config.toml
n_head = 6
n_kv_head = 3
rope_fraction = 1.0
optimizer = "adamw"
MLP neurons of a small language model. Each row is named by its layer, matrix (gate and up: input weights; down: output weights) and neuron, and shows model dimensions 0-191. Each number is 128 + 24 x the weight over its row's rms, rounded and kept within 0 to 255. Numbers have three digits each. A neuron's up and down rows have the sign that makes its largest values positive.
A block is one neuron, or neurons of one layer that tend to fire together. After each block is what it responds to, as a language model described it from the Wikipedia text at the highest values.

L8.gate211:097132155145158121163126148120161125147158132168111137153116094084130153136137106147118114134147123122117132147125120159125179114117112174085132144108134105139135133122109154127125138078136132119108122127128142144141147120178134156147111116124110106175142174082153101124089142131109135173143124110142096138166140119157168137143118116123096142191119136112140083109136123114116103134114127147096164104109098110157137071109176105137147145118165206093121077119129131102147130114114097134111134121109153118118137107161139152084146198110135123184137115120133121124176120084137118103
L8.up211:117152123124127092099110148109108140130103131129161094134162109126160145130143144104076119161096111131128151159119149158122096181088130127117119132123081113142124126122104139112143101112109123103128101100122143119097072126166137157100115102117113119148150179131121098125136095142138173126124143135107098093100105126112098148133119137076133130174142081125169133170099152112084111097112141134101130102099126117094138142096157153140133134174137145123071104101108204095138150113126151138178124098131134086123161140127136124097116139168114124128104127098141118165124077112098140148
L8.down211:126135178112099118123100144083130115152141101098157129113166128122098120131125136143121129147119073098118129116086147157101135158088132160126120140127144104119140112100110102153087106089130110128137123085096111163101059129130152130148155062159148109164140124137131071166137093094149127124125125134085118097130140132072153157122144100157131131149145112136127143157126143111108148081108119106137092118106148111179138137133138098181122113127118130139137106138140148154149152138122120071184158095148136136132117144140121133204119148106143169118136122094128124122150120126136157109
L8.gate254:118083151114120135123134157099166146085140139160118105121084139128157123107163116129123131164055166137095119144113141117166120135116131145147139129093144113135136152159114094108135133181105130140115143122176113152158103168126130133127118132164133125107157124124111132105115144109107122137149097097156135167089112117147165110157126133155146160126152113115215157094098112082123088142129135156146139147152085095146147136178110106120134129113108134129140091147118168142107163121151137093124120154111060128112161116120125141113108140164125155117189137114118123079134126139129112161
L8.up254:089102162126147128109115118131087147153122107136134142125103150102109124125138117121122120168111138155136097125133123145085126154135135125098088142122129106142145145079117098103157126111137130108077146143171130141125139171136122129179154114145149161068177175172183091157150115136169145103128151130116148127107100140099120144151117132113123103144154175122148145171120118108088095119110129155137140140154102110144126075140125117112087133132123137106165122128111127104146149157080140115163129103125123139169095141095132097120108097157112159115080134083164119103106106080175146132
L8.down254:126119128105112091138122114135105150116128151129156130099117118130168089124151082116104145144145161162164122122124163140128124156086111113120114156125143167147130134115120111142133150081140164093097076124126144106143135131162145130135154151149151120074144141154143115130064168142160103132149104132138155102101102108117135098142108195128170153118075102120148125147109136161102113132110160159176187116172114147116114125095144103145097153106135088115111136095101172152113195111111125125146155139148100149191112117100101133089130139150131133116140125132132114108125135137125124144
L8.gate418:188151137126143153125142097124207075110102105141129109135121103136148143142088135138120104121160134103136143108098160156146168174152118123132147095144102138133152145100102095111107111155087134138118157149139123125160098133137131152147130135142115124111107131146194140130098101131109127131119106119166154117086124155142154131133147131108181143140144150140129130129141145141122099151111152113101140134117134118108082108120140114099111132106123143142134116104132108159195133131094142179063079138132134151143171149170135164098149123090164125160134195119119108103137107145140103107
L8.up418:144068147124166128123122104103091090169146143129137147164127159122143097155144091100106125149165112103120133180143177175107132136101161087105087149115103101120124109158086133110105160139127132160116141120127113133145144105149151143130077123121106115117155165082148139095115105138088171141082112101149148123155101109092137123160104139116135143120143121146121126146099089098134147139103145088144107103139144130169153122112129184127135119117137130132119101127112118164136124103161149083138126132110150136113124095138158100100178130104069131142088103117132121092157141158110111102
L8.down418:128076135122087074130110150179188140110112100132108130160158113147103111111103135116133179092123138118151129116145125110146117160098167113089148115135143146150110135147129141098179123081162120171135105113144128097100084168101094136116111122134135109109141153130156154096152132140115090133125171090123149173110118125135152130138186133159141119169119092152150120123148098115143138124166132141155073135160129153112136117174096116127131156143126107116139118129122139119105149107106126143126141146175109111115071148117108104193129139139112154127126098155105089097109138117137115145
L8.gate481:123122133125114157123142148138154118096108101141142124159139156129146155171136133108122112111151077133111157125108143102115139220111120140094134148161142150094161116141143132112115125101175117100127113182137127139142132087135137106119116118137132110136159174095163134119140136143117127141132144144111162166138106125116136123163113153106142125141135124110125092159147132128112153113112159146139136146106114131150050113139154105127140133145125129129154134140105155138178133145092128140121096122081173145091191182134132136111121149130131113195112183083142142170181091126145146143
L8.up481:154055136161124158120121071106090103164145172099098121143090121138130069100127154133141129146104122132108122074149120129085167185153142115089105117111096102102151169157137154094133100163106088119155117150129126124146103164141138082115124123115102156093137146106177126136134106102125109102104158134151121157119149122142135170127126095158111121128126129152141095153123122092103121113133141147116142119108134118111137141179118137111134115175121138189103116110132155093150111129133136114156118177111107119103122143128146135098105156142117142157126151129160139128146098178125105150
L8.down481:128088180147129090128144085127147123106146127121111138152152071151131122105112140154134129139117131175121120112118125103116195148157161128111116113102116148113114104124127110109108116135120099161124098123155103092137111117141129130138113092161119106112132127097103112114121142136186146136074159146118128139143148146145127147140122121155126097180135091142106120153094131120133166116109147145132034136152134128131123154177115153174154117166157139144145170130110173154136155126077105066141074128135150127134085118100096143121089133142147150147123116124136119153136109160123147157
Description: Predictable word completions. Tokens that finish an already-determined word or fixed phrase: suffixes like manag-ement and manufact-uring, the middle digits of years (1-9-72), and United in West Ham United.

L5.gate12:115104147131128104133208156126137130115115103130141155119132160101163132114140121157163081161082185157152118091112108117120127141143148116134135156111122139101133168095120162131107125145085140122110156093146129126120105196107170117137114132115163136113155105128188126109127146090166106085173143130097124123102129120133149137127096144162168150131127104127143111114087134133116071135169113161153141120127141096154136143144123090154115146132102108139085144085103159145108123127110141110125110125127146175140105134162120101132147131132155110104137080124109133097137124129088183107
L5.up12:159093152121108106147133145125152149128136122118123169141127090129129146125110115136164115082138157133105159116128126135131082125075143073110117149133139105065125143101068130122143088123155173089141083126125111108119135153113140156161112124166073112107108104117130128165134156107125144141136116158150103115143136121133142093150108166128140107174124151149121103132100084136171107124124161166145137124117159111133095194139140120113132099089184091091128126123139088152121124101127154120093111149121137173133100121105122151092113113146177114125096128137137140133154152133122108077
L5.down12:123110134115144135130116148117130136117166117132138119123153196177100115107101118106148127120099111142087099168103158120148158165181114178119151190118129102140129111138115144139104120125093128123168138165125109095139134122148075156155094132110112150137126102133153128104100121126150167126105132104104101165144090090154140095085117142133133113142106119128164159133116126169149122136142110145064107130149120154090119126101151113195146108106118134078121078130122143138130106133136131081111153141139094132156124136146175133125121137169131120155126150105103149090158084132153143103
L5.gate158:115119070132129086117135141149089158134128149142109147110110139136133116129225107161160115095103132141138120116113110081108103108100114112126108147108116158116148113192132122122126105150081118136120119136127143107102124117111119173165126162131073170141143181128130086128141132144158131104146177149129126113109140102127128152142148135122092111093159146113141078152118110155124102152105098146082156146125140132130111112127163128117168142129139137149133122111151119110098136100118169131130116190157101167175116113134139131073148094150145153076122114097116109126127122121137113114
L5.up158:127101142163156144122167101103128095095134134096138144144141135133113099114138154116101123156126126164132119113110138141065140166080141113108105140111149096133136145126155089095104124119125141147162201157146083117143088137127147135107151136068127152139123184119145135161157126144128154148133161097118126110103163119094104131110107147147157128126130140146110104085094095132125087135091127141157134127147136113097139100121137146128125113194107149128122120114128088084120147166125141108150135096060126161130120113131126117142133159158186079130119106113115122140122140120177155093
L5.down158:136123113129097122120158141155146129137104172127109099118092149151114165154169130145161145107122169116129107113137145110135090154124140126121105117098111089131070112179134145123104137122121108156122097155096164111171106114104122146109083156138107167151124118121136085091118135155125132116112129165146062075110112097140140140173119146102139102130165162119134102131150103101156135134110131110140056187133123107165174131116126119083190126122155085146095122160143109132117135136106146098131148104172126144133140131133103142106147096120140094121137136098127113138095144150135121130
L5.gate393:133129103129134105158124128121140133170088131100117084148101097091142130126151162128152123131142125105154117117122118121112112113109178090130114083111081165135122139111116146056138099162119129155109137058082123146129109119115182135146168146134085117137132121124195063139122165104131140112130100120099153130102146093146126108134112132136111131141139103132081122148116084125096107130110145171134114100146104164124156135126131116145158148153121132126126133125086108110132123145118168134152140109131125117142074123160150144082095096136154145149167101171163141105145128154127089119
L5.up393:135182119100103115161156134137157149143143112132115104135146118098130130138141118127126154101147123113109137111136139163143131113102107121109110139082130109174117137128094131154143119169157169131168090094151145101118125148106107148137108146200125110120133126157153133181120133100135145170095095143097131081113146158111089152133109145147100127134113126107160141145106108170138079115113151126162134129159122122115098149119109131132118122132154112165113164148127133163090161100143132125111108115126162149117109145118104178093176105122183137106133158143166113101090138189171103079
L5.down393:114141145137143176114134164130147138129128108137115137122137162180115155167154122143116159107133166127087152131109127165122162166157161152099134145182176154134130132095117076108098178088111090131149160129143121131132152174134107144131125121098123141129153116105120142108117090147117119114098105121107132134129123128144139097146122131118122105099129142125130146154094134147152133144120074155119027137116118141140140156146153145058088177145095106130144148133152120164098121120155131096132168128124138139107131124139140118171147156085108120122136103116162164120141114107140162163
L5.gate430:185154126112084134132134125111170090129140148095133106098169106137125102121139141119159062105095146143103115154109148123093108158130168095104143110149123118130141114129076166099124120145124133132153108137128107109119145140096148129120143153168129135105108161094132129085132160116124120100120129125177095169091127094142141138136155147179128138121126096170111129117153082086125106139160163099124116113142113126098104091126132146076145137130127137122131129114153128133103135119125136119066150165125143203052131163149145149127097110127123097129126124118113172110135141128104150126
L5.up430:111114129109109085155143112139099130137108160123164149152129156151150102092127150168164105130133134109163126168124097150128131136127116119099142118118133131123134122104110111145154145142100112126150125142134144107115125140107133143129095117091181089196129114120118151137167137067150123131121145121141123078166168150160080137104125113147138158145181136162167135124116128094188116127138148115136125084120097117152118161082102141135120145131128093114122126136164085148132116124080142120094149116147104168150097108085109130101139100168141116086168157113157105079140159138151103110
L5.down430:160119142089118165120126119120114162109106138108167134111143165154101109129108134109162122174161145140129095143135150112114103138098146115140089128166097113126173075099157099106134112147134121137120111151081139143108112087112118146154128090119150085153137128140150122117094119145131115115102090122108087168191120125160183125122102124145144105117109171128145100141146110101121168088138152104146127066123120147117127109176147097123132141118112159154140113166164101111118148153084135109114158131117132151139097142158134116145186158156121145126099107151158160143132126127147183141
Description: Mid-word continuation pieces. Second piece of split words, mostly the "9" in years like 1999 or 1934 and "way" in always, plus "0" in 2002 and "ous" in numerous.

L8.gate127:144120120107143062103098204096138134129121132144139125101116139122114117146127067148116090151136114099119145089135134115167133116101108085133152098132136106112124164085123126126147183142095151112089126091154161126130143140140146129108118137175126118171162117110101135161104147109153146129088094077118132147135101180095134113122106130121149071138113128099126118115158126127150110120164142130134147085145092092125107171140130110135140145115118095094161127119133138131147131119134143143093137221117155130151101109177148143120126144101134134112140127116113138116122142076134132142
L8.up127:088153132135139123117126140128106108146147122139137119116116146092156141135156163158180137125179128120140095152192125119128178120135098144124112160105146152146136117112138082100117133148094119127068144195094164147167117154141152124127187134105133115143122174121157154155144127088155137201128124115164121157122072125113138139140108137148128126163104150117142133142120103126097141089134170111152128142140117109079165163130092105130091132159121116115106154140128129100153145159141154145118103112161116150121158137180112134115148100111108100165110135131118126087137116129159127120
L8.down127:146131154027121095104108143145118116136126139138114111092172145130108085121155175129139143122141109177163113146199146118131147141128148134149128145139101178127155126146140159168107128093074091146132125155144134137173142120094125142107120183107110096150111160096160142129132137139133134112148131134122127141136155093156113107130148130161141128130129120104129113117145100103160110066111151120157064129157164124143140137148147130134109107157116084132110134110104117134179120096141122096160127098136122091148129140143120113107144076120111118158139133161100146103117158128109120128
L8.gate215:115076103142133086135136129145143105112152177107108139145090149133124117110117146147141146088103130133139145111110130069104165166143155111135158119086142077127169150158139114103133114146139135152111134135174149142108134103136138176137134139131137108123104127094144132106118118097131099110155073112118116110139163072147152140147090144144139146130096141091163118155154077140110092140110116153109152100103137081079115153098144111133104159135092086083131126106139125122124149119099120133125130139106094128152130082105179164139165098123158101136143123152111097140141148110132091174
L8.up215:102159129124129133134102113145130081132142146135159129093152141125158135137123143127144126134146120102111209100140139161137110117156176155120151199117150102105136110169122125109176148105179081114130118174143114121142094153087154114098135127118134135141063121101149146154129124172098143111123064151154133117097152137157116122097120162168100150161100120107137098152135155144140162133121120116162120115189143141156153137150097095143168126142142109135125126114126139169134147107142115145084145098124145092132134116115129107138138073138122118124104137139113094141095133097147119138
L8.down215:103143122128132161141107151129144113160162103140116120166156086131121141121108138136146148145147114138122120087164139116136094157084115181118167102106150119147113118173135126085116161131096116103129144120127123109162153128158170144114127159117113149108101116103121168144104136136168125093127127105110092134122124138105137105125132156119155100110123149062118136132143127143138159109150125131123198101165143125160159114143115137207131069101097106111131148115173128093102127117128111121076109100112128083155170160130122093136134115080121115132155086123121111117131124093135114180
L8.gate315:079137113145120104097165133154141120171111091161137130121109149145074112092131113129163119121157097120101133154156097118127135139099120106125135097105151108170144171129114118095113103156153146134068164137141195167129140135146111148154175102125157131114122162099145128143135142130107115155156108136078146078153109102141152116117131108155092085094126111118120108104133102151143131143135148136146151099136107111108150130136087120131122115136100170113111145112097138105137184153112130106105082152136153137135140104080173138116125089157118130131094147120154074120116105134139092097
L8.up315:114166094136124151169159118129175085139166113137104114154151137122152109144119133143135150150138122129161162166151116111123131133125181097138113137143119138131131112111136141125102173110082117135089110128143139097127099145109176150101125131125133151112136134125195163100137115166137127098099126138131113127112092116164136116162105145102138139153158151130149110127200132134173154128127121097114138162159173106137113130085116133120157150138119117106126153162124143107145133102073134108083134133129168165104147122095108158103098127180132127146128121097126096192157183138101139154
L8.down315:130133075099148118103155158149152095159113118139084147132157097136109131131124116146137153131117173140143083137122118116155144126156117112110122075116102091104156141107148142138173158148159148159137105110105151119143121112104143099081138115117144114129082118091134122189120118098106117061121087119148154119149114146156117131097076114122119102093106156094149140143172148148132154131155122105126119135143162140123131117107114150073145083102109138122103159130137129074127180084136116132157105131123150173139141105083108120138160109159130132129124083109128109114119100102129094117
L8.gate375:133136118129156116129161169193101147132152159123143165120127092152144141087143163113142086166142126120104149079132146148107140161076096129115140139111132085114169159156133120114142129123102087110154161102163150139160150141069125128146149124139129135106144110099171117118116111126133145092105138109158159089112167168133181151124109140153148128137125122149178158122168168118087128146133122157098144104139132126088141144120145112113113097149070147120146133148127094104104127137117142132125130162149105122134120073113161138117163106147104147144161126140120156124110174152133109164
L8.up375:124152093086112084095132130094181095114136123150108139149113141143163129105138097112160055111095121118118093148124123111188133122122143144158145086120104094114137157118142123137128173114122139138124120084132167126117086111160169133130089116079123112109086103117089118144111150141136123100146134135083138117154112147164123119156137136141150126110123116129095110102139139152105092141151144124086125135136153151121115080132114112090127105163116134130152147120136131105122134164168117100131159087145190148137104118138176150121105138180132154133127144094082164166126144155110153124
L8.down375:116125094147113124162114155119131140124113115185175126145107118110163155136143137113137108129116130076112138118156118111155087116120109136127142130104096148125157154112099121141111131174149149158122148120111139147129129088115109081097188109159122147151109163113145184152112115117128138118111142129115140112130094184115144131138073116127108110119143121097123117187136132163100131139176100152144035114143133114129166119111122123128144095135136119114098126156095140102128159145121132108144152113141183106103162112117150110127138112120165151175173116103068155111128114114156124105
Description: Temporal/locative prepositions. Prepositions opening a time or place phrase, often sentence-initial (At the 1991, during, in), plus second word-pieces like E-le-vation, T-ur-key.

L5.gate73:102108107124115087110159127173115119128138118152158136153116119110111153135147120149140107104095141130140105090140117102146135105136147115158177154098120143126165135161119092160128145101121140117126144160129142131106133099122196163127101117177131060147085154124099153178125118149123129085121115133116124150162176147132120129149127108151102177155131079097151121140144132123143114111087130103136112117117133106183142106131135125108108125138133096097089133092133118141106146186131164137065111136122130107110145105159119161127134137131164133102152132114076144087182132088115119116
L5.up73:081137106123143100131103095139097113162111172124120124128129137103157142151102086155141123128133166102126166162132143139158137127182137143138132117144146135155166121136175151137106135142085117114109127149087185112144106073160172126122124149153090113150132144149117143135156132125124161100131120148152134108140147067152109139129155137150150113122110118128112097118110102135161065120131119115164170105087146097149108127120151155131108143125104099133104111068119129138113105112115139160156105164167147132137145069150145127194155140167155148122124171160108146130126135119106100135
L5.down73:098127124138165120140133090116109098155167121122114129133123127115111125128105136157152078122131089106129143156102147144141149160166106129130113106151180115143158133100126164122116146127087108121126090126084143094144185139082094145161131099088091121056094121160121117094158122090112114120133135136130152090089143110150123115129106154134137123087161134147116142110089130124132148127152094135154203141143147130124134149134177145166145104155146091133135143102113155101131106120129120196175146128109117128137123104124113129145130162154090118093106108123114122111097135093151097112
L5.gate219:075106121071124085133130091152148135145123114143133125092065122136119133127153118116101128112122161145146121109155116081159151108151120158168107135130158102132128127156125127101107084118136141140137148116153163160138147141158128097102092118125128136157151125165126105160124076144141116135136101104106136151157088116108134150150078137163129099135159090149123149138199133101145140123163104140105145081128166122107156113124109116154137102098117108167124137140111149132079143164128116134096067111096143105146144169137163107125170144114129106113128136129106099170144124143157084134
L5.up219:121118127118163101140133119126118144152139142156090129158109118124148142106091112142123166075152112111159149144133131158104163101104105120109170161144139128106159071120095138128145120161169131166123129136159153111138168119162123157139128165127127125089148155168106150138155102139155133106115146100122087128108130099161155096153125150111162120114133106115120139110100123114139156167130105100109153112177091138138158128101151125136109138155098165144149141132150086186102136123124108132174113141114130137130203159121074136136099104158137115122168138096126083114114121104179119164
L5.down219:127115147097122096178118146160128144147122140170142132149121151171142142092101118111115138134134109093105129113155113161083139170094119139110152134128122146095182097118126133132113115180149127168144107111139153130135128160152112108169114197089116172082139118175103121093098110110184130126089132106128078166127084118133126146143157156087132121120135119064148115110143098129138129134116117088135153113117093130082113160137162115179093101150126129118162151100090126127150131120119102161152130117115146139142139121141116121153183140131094120156148135110103121126122137136147137147
L5.gate305:125116152078084153121091150174165115145134121116127148150130126097169130102113140117153104136116144115142064135129136118129093107118115125124122115127131104101113129139110127068111083132103178136126134144118123117150112098121092155107130131083142117136091103168152143153085100086124132123098099110107126142103114157123126113098141122126144124135129095148123150118133066051144154146108121083139156110145134093136160173086121079154067112101120107086129143139154135137109104130135154159132151133102085109139146120138117115100150099120145100116125089136166104117133130142112075117
L5.up305:117124113121136129110140121171091138111124124139074096119138129137105145145175098098127153123104109140151114201097155179120085142127161119087172104095090124130123141163127106130132107097124082109124092150143108126135131135164128127149112133138156143136132158135177091144163137086133097089155105080114118102107112080147126133126120097136118125136135142136103122100111150098120145127134103124131106111174132112111119129108099134099143155101113125151113150105130105130111152148076109167112121116111107119130143168132150101131164133182165118119140084123150146093128147136145176203
L5.down305:148140134151089091113110116155148085138120144107108090136113135143105120165108099105141123142109101088150119157090145136105085142106123134171147154084085127174117130164133100134136116065109107124096098139142138105119134143108139121154086094091127169118146120100157132097136102065089102089121119112102108118162131129181104121137167126145106163144119146094185121126139134127131153135069119094137108139089114140138108084125117119127163091102132138158140130112115132122138125139085125129143162116113116167130135171112123136152091136140131100141130116167140117142138135106169180141
L5.gate429:119120166155140111138127086155154092149150123107085133116098064148135142133126121128138122093120101118146142143088134114157088122113125136108147124109122106109143131128111132145134114121132159098146130162166153083197148115130132135080194158157125084113146135131127136177116115120153132119145162145118125130152143106118113119125127141159110157129153097165105120112125083135134167155098107153095136111125101133173098154070108125131148127099122131133164131155094068165107143132111115113077123109103111167114169165094139090108146119164103125129169162134107092120107132150125127127
L5.up429:094139091110142094138128112150137129154153130099092100099139150134157136113160131113105158139127146113156133105119114100132126102114128157087149110100099129142170077151094146152098113147110107175113158138172166118143141136090146136130118115103115114116101154097091101133137104112100125074188109134124114150130128078162131154134085135149133142145187088115148083123079127118139156117108155140125170119142102151117151118106120096121098127109087117144131139129130155121156155185145127121165140125119160126138112140125136121150162147151127089135132125126149122055139151121120062126
L5.down429:116138136095126140141147135158141146154089154131165114142165122184103097111120123117096153153118101171147152105148136163121149113166125145107141147124129141084133146109119131179086124137123130152128126099101152089127142148117148145175112136084130108071125118104073128106103105095193166115158101099112086137153122085105117142125133138136151076146145102099163073105098121128131166119109148116116163124120086137100121120150126133095131136099118118109114125108161140096141156149108173111132084108106128144134134154152114122146192129154091110139103110140119139153134119150154136145
Description: Mid-word piece after e. The second word piece of a word split after an initial "e" or "E", as in e|ight, E|levation, e|leven, E|astern, and other mid-word pieces like w|est, H|igher.

L12.gate96:142100068089155118161154142116145122133116100122165116120144162152158138154144116122130103123132135144121125116136118153066133151141153126123142145090087113126122151110153166118134113109112109134148127121124107098106115109128152140170085166141141085111120152129207167167101095150109173079121117177152144145146151106091125134172134118111129169149115159117127089128164160115122102130125155111109141119153118119150096108154123124133171105141119114162129141117129142172139127147080145119096144169157135142106149150124126159147108144134151150153135122100156172146148133079137188146
L12.up96:122127202147095157074095132134121132104108102147151134118128087123123145132178114104126111104090064125164090144150125136125114159121152157108164112131128141150092101174134100125150094132129128134126125151083079105139142084163105122102138099158127129135095117110127118119111132110132112139108147138141149179108149124166137158165125085108161133102152137146121136154113096162141125150167108132129119134130101139144137163131133114166162100169139112131092114091123129150138156112156121120106116119080114178113107068146122158105123098112113143140147158075158131106145149147149119144
L12.down96:136110132152132125121108161122129145121133105088185103115164104127158098119095140142123170175149092098138156127152126124109157134128148122071145108147130158112113157161109144096180106132119117115127108128194150146165118120150126112146138103181146106142133099099160093171124095136140119142134117149104136104131083108153140130117140139139149160147108144148131155104153117089129143108156090112104068125131128123097117115104122142186146161121118140164124136165104124153168134123128135047125150136059121133107096134147097151129112117124108146123110106097123172136129116146147127111
Description: Word-completing suffixes. Final suffix pieces that complete a word split into several tokens, like -ing, -ation, -ity, -ment (reduc-ing, mobil-ization, secur-ity), sometimes closing quotes.